Weights of a small transformer language model.
Size: 8 layers, width 512, 4 heads of 128, MLP 1344 SwiGLU, 33.3M parameters.
MLP neurons of a small language model. Each row is named by its layer, matrix (gate and up: input weights) and neuron, and shows model dimensions 256-383. Each number is 128 + 24 x the weight over its row's rms, rounded and kept within 0 to 255. A neuron's up and down rows have the sign that makes its largest values positive.
Before each neuron's rows, "fires in" lists the words (lower case) most often at its 100 highest values on Wikipedia text that the model never trained on. A number after a token or word is its count.

fires in: "released" 16, "release" 14, "record" 11, "recording" 11, "records" 7, "production" 6
L2.gate222 [118 114  91 131  86 165 114 124 114 129 132 125 113 103 125 142 131 125 120 108 165  73 111 119 131 131 100 111 121 143 123 124 103 162  91 128 133 164 106 163 139 103  72 142 137  94 140 174 124 113 154 120 137 134 127  99 128 128 150 143 147 141 156 143 107 171 175 153  99 154 147  91 122 131 142 108 125 113 119 145 109 139 116 135  96 110 146 162 101 131 166 145 145 120 147 110 142 128 157 120 110  83 109  86 136  96 132 124 120 177 158 155 128 130 106 100 137 146 134 107 132 110 131 111  96 159 147 115]
L2.up222 [116 161 110 147 166 113 144 149 164 147 135 145 127 133 153 153 115 128  95  99 166 146 131 136  95 132  93 164 146 133 155 134 152 141 129 114  95 136 136 108 139  91 173 155 127 153 140 101 157 136 167 150 145 111  97 131 101 121 108 120 175 101 152 142 154 140 149  71 147 110 113 129 121  97 122 166 182 126 119 139 117 154 124 138 153 161 144 136 123 118  93 117 126 138 162 117 144 135 134 170 127 131  94  81 140 140 159 129 141 153  94 130 112 139 145 100 123 108 112  77 102 113 132 149  96 146 131 109]

fires in: "at" 29, "reaching" 10, "reached" 8, "reach" 6
L2.gate1270 [ 94 138 103 151 176 165 145 134  77 141  96 135  95 112 125 127 117 189 122 120 160 140 133 155  97 145 123 129 171 104 134 103 135  57 130 104 119 135  97 137 148 145 147 109 149 137 130 165 163  86 118 112 144 114 159 163 117 116 130 143 106 146 178 111 163 130 171 108 114 107 169 130 135 128 130 113 143 113 116 108 181 154 155 119 133 137 185 112 175 132 175 130 136 161 152 129 118 133 125 124 123 107 111 127 144 163 122 120 144 161 111 102 165 139 137  96 136 128 105 163 133 132 135 133  89 149 165 122]
L2.up1270 [112  95 127 110 128 129 171  87 119 101 160 150 164 127 138 121 170  99 168 112 140 114 141 168 125  85 134 105 145 122 122 114 139 110 125  97 107 153 107  91 125  76 124 148 150  87 122 157 106 145 104 145  79 132 125 112 157 119 148 132 111 110  95 113 109 163 106 121 103 125 176 107 149 141 129 102 161 114 104 124  82 131 117 102 133 147 135 113 129 173  97 142 162 116 172 122 173  98 176 105 155 105  91 141  98 112  96 117 148 113 121 109 147 138 113 141 132 134 120 103  75  87 110 136 112 127  99 142]

fires in: "school" 43, "education" 15, "students" 5, "educator" 4, "teacher" 4
L2.gate1071 [130 154 127 168 110 146  75 176 115 122 164 151 117  73  85 122 168 130 128 127 116 159 120 136 134 145 156 135 172  95 130 104 117 116 133 154 134  97 111 118 115 145 127 150  85 121 129 145  89 113 134 118 137 150 119 127 149 134 163 140 145 126 100 112 123 125 160 128 124 174 145  97 132 128 149 149 116 141 203 148 140 122 130  98 102 143 169 140 147 115 140 160 169 166 147 114 120 132 161 135 108 114 132 109 127 102 152 120 111 105 131 141 129 101 117 167 158  74 150 137 156 139  96 115  95 116 130 131]
L2.up1071 [165 112 171 105 157 135 111 143 124 110 135 138 168  94  99 132 143 101 111 145 142 113 112 172 126 141 163 132 143 111 132 128 156 174  87 152 157 144 110 122 106 137 140 139  93  82 159 128 116 129 130 158 130 160 112 153 124  81 173 146  90 120 117 162 115 125 148 133 119 146 154 112 163 117  95 145 109 144 129 135 112 141 106 133  78 116 115 125 102  94 131 153 150 138 131 147 156 132 138 175  98 129 134 115 128 118 115 105 120  99 138 115 103  82 103 122 121 113 131 121 120  90 118 110 141 166 106 144]

fires in: "can" 47, "will" 16, "may" 15, "would" 7, "willing" 4, "could" 4
L2.gate648 [114 102 150 162 108 130 115  87 165 128 118 115  81 162 112 128 144  77 116 152 146 120 107 170  90 117 142 153 101 105 126 127 128 135 190 126 137 151  90 152 106  81 123 115  94 125 130 128 155  90 111 114 108 149 109 126 127  77 118 138 121 172  98 156 143 137 142 117 176 128 121  99 157 110 125 126 153 108 154 138 124 123 102 155 150 140 127 138 142 138 146 157 142 117 136 172 140 141 118 150  68 101 138 149  96  96 196 160 150 137 110 134  90 128 112 150 123 115 130 129 123 131 124 134 143 106 130 128]
L2.up648 [ 54 106 165 162 125 148 101  94 166 132  88 112 112 125 103 126 150  99 113 161 149 142 147 149 121 158 121 124 133 121 100  98 155 174 152 164 152 151  99 121  93  86  95 116 100 172 109 138 145 136  91  98 154 133 142 174 111 120 117 136 125 162  89 137 112 160 123 144 123 117 118 122 131 140 116 115 141 163 118 130 130 158 147 148 105 161 143 119 107 112 117 173 100 126 156 113 146 157 148 122 114 159 126 141  96 110 163 120 121 141 130 136  95 129 137 146 133 118 117 147 124 147 120 160 148 111 162 145]

fires in: "battle" 21, "operation" 17, "operations" 9, "operational" 7, "offensive" 6, "campaign" 6
L2.gate1286 [127 136 159 136 168 146  96 100 113 152 131  91 161 165 115 159 148 146 156 100 116 138 104  97  93  96 154 153 109 111 126 132 142 132 130 159 132  97 107 175 121  84  87 111 138  79 121 122 116 141  99 161 125 115 127 103 128  95 113 164 188 135 134 142 144 111 141 122  83 121 124 107 148 115 108 128 110  99 131 116 148 117  92 145 139 143 117 133 109 153 156 156 118 112 160 166 134 137 157 156 152 124 151 110  99 125 126 114 151 129 106 116 109  95 124 157 132  99 133 113 123 141 161  93 120  97 118 143]
L2.up1286 [118 130 202 174 143 122 129 110 128 162 125 118 137 116 113 121 147 127 172 123  98 123 103 118 104 133 157 146  87 168 135 108  99 116 172 122 165  89 135 124 157 114  80  96 105 129 152 159  83 117 116  91 121 172 167 146 152 161 135 137 177  88 164 135 143 117 112 137  99 143 116 116 119 144 138 152 149 140 125 147 126 145 146 128  74 142 116 124 127 125 100 137  97 135 121 124 123 107 133 123 142  97 113 164 116 159 111 109  97  95 109 101 123 156 155 102 153 106 124 120  87 157 154 126 125  83 145 150]

fires in: "world" 40, "international" 7, "great" 5, "medals" 5, "grande" 4
L2.gate446 [100 137 163 119 122 176 136 173 109 148 140 138 132 115 121 123 152  95 130 151 141 123  90 127 119 104 138 128 166 126 156 110  76 131  92 146 116 101 139 110 143 196 122 123 161 109  88 153  94 123 108 141 143 112 134 154 105 155 104 142 149 127 137 141  72 120 108 121 170  95 164 132 188  97 111 114  68 138 105 130 137 118 162 131 153 133  86 103  90 127  96 142 122 110 144 139 141 154 104  99 129 151 125  90 125  98 122 108 104 128 111 115  80 115 107 113 122 110 145  83 145 124 143 163 146 107 179 115]
L2.up446 [144 129 135 171 106 125 147 124 152 103 153 112 100 103 174 122 123 107 103 170 116 117 149 134 153 126 116 123 156 120 122 104 108 155 132 105 120 129 119 100 144 180 155  94 172  99 165  95 111 137 142 131 111 121 133 157  74  86 129 161 140 150 144 123 120 119 184 178 122 146 144 143 102  95 151  97 112 127 141 164 104 130 161  77 118 112 134  90 127 104 120 125  93 143  99  55 110 104  85 109 100 121 115 149 137 137 100 174 158 179 129 122 151 132 111  89  98 150 161  99 134 137 104 109 138  93 110 109]

fires in: "them" 21, "gulfstream" 12, "time" 7, "gourd" 5, "back" 5, "went" 5
L2.gate449 [100 130 103 153 119 127 136 131 135 112 135  76  98 141 182 105 169 102 166 121 143 140 124 153  99 157 166 143 121 156 113  99 120 150 111 103  92 151 146 119 106 183  90  86 165  87 145 117 144  79 169 120 123 138 145 104 160 105 141  89 139 122 122 102 120  99 126 161 152 138 126 131 179 145 125 104 109 153 165  94 128 121 101 137 134 130 108 115 171 114 117 117 118 125 118 130 136 146 106 125 160 109 135  90 130 158 142 128 112 121 126 140 111  82 143 123 146 126 154 153  96  63 118 113 151 130 136 139]
L2.up449 [ 97  90 105 117 142  98 156 129 148 141 127 131 159 130 135 130 139 123 108 104 105 123 124 140 148 128 119 128 154 154 173 137 141  99 115 122 150 117 127 110 158 111  92 179 113 128  81 160 112 122 137 123 139 121 183 130 130  90 131 155 174  32 157  44  91 133 127 146 105 166 133 151 151 154 105 122 146 146 132 137 105  68 139 130 138 142 161 175 152 138 113 140 141 106 149  67 136 143 123  91 124 118 136 117 142 116  96 151  86 109 133 145  69 123 107 134  78 134 143 147 101 128 136 126  87 101 120  96]

fires in: "the" 83
L2.gate1038 [108 123 155  90 126 134 133 180 132 108 130 105  93  87 152 151 139  97 100 150 131  87 106 117 136 169 173 125 105 131 163  88 108 116  95 118 147 117 132 132  96 153 100 123 130  86 137  72 172 171  85 128 121 107 140 125 114 136 176 141 111 149 139 184 115 150 146 171 112  80 119  87 137 159 136 116 137 114 134 127 161 104 119 121 121 117 103 146  74 176  90 139 143 128 126 162 105 122 111 119 117 124 177 110 146 187 100 109 138 183 101  96 123 127  83 132 103 124 140 125 165 110 129 159 134 131 126 157]
L2.up1038 [169 134 135 112 138 119 178 120 103 125 113 119  86  86 169 176 144 127 104 137 104 106 158 128 145 137 151 124 128 138 135  76 105 138 124  99 149 125 123 114  87 117 100 137 119  81 169 103 143 142  95 114 110 122 150 134 109 128 146 144 130 150 140 117 126 143 169 132 155 120 135 106 126 155 125 139 173 144 131 162 144  72  98 113  99  85 100  89 127 120 101 101 126 140 106 133 140 147 126 118 131 136 155 111 139 180 104 120 129 137 129 107 115 140 107 176  92 150  88 123 116 120 138 143 142 143  93 141]

fires in: "that" 39, "these" 12, "it" 8, "they" 5, "its" 4
L2.gate118 [121  98 155 148 130 162 130 148 126 198 112 128 120 138  97 110 123 154 162  98 136 105  80 165  63 131 125 130 137 184 129 107 114  95 131 138 110 120 139 148 147 148 125 125 104 111 114 142 128 106 148 103 147 124 135 105 130 113 158 177 117 135 129 142 111 139 154 140 141 145 119  92 124 169 171 134 131  95 144 120 128 117 136 111 141 116 128 128 183 134 142 131 110 133 165 116 147 107  88 118 162 107 119 124 153 117 115 153 114 123 100 163 165 126 140 124 141 125 110 148 146 118 151 162 150  99 133 147]
L2.up118 [121 158 121 127 110 155 110 177 114 101 144 119  89 113  98 126 116 107 127 110 111 107 117 126 138 147 141 139 144 130 120 128 135 100 131  80 118 133 142 131 115 159 136 136 157 133 132 137 153 118 161 141 115 204 112 119 113 137 155 119  97 154 161  81 179 159 146 113 138 130 130 116 138 177 100 126 162 102 105 133 138 134 164 129 157 130 133 120 121 155  96 110 102 111 117 114 177 124 142 141 132  99 139 115 140 154 134 126  76 130 109 159 140 120 113 126 132 129  99 147 196 118  88 131 102 128 128 108]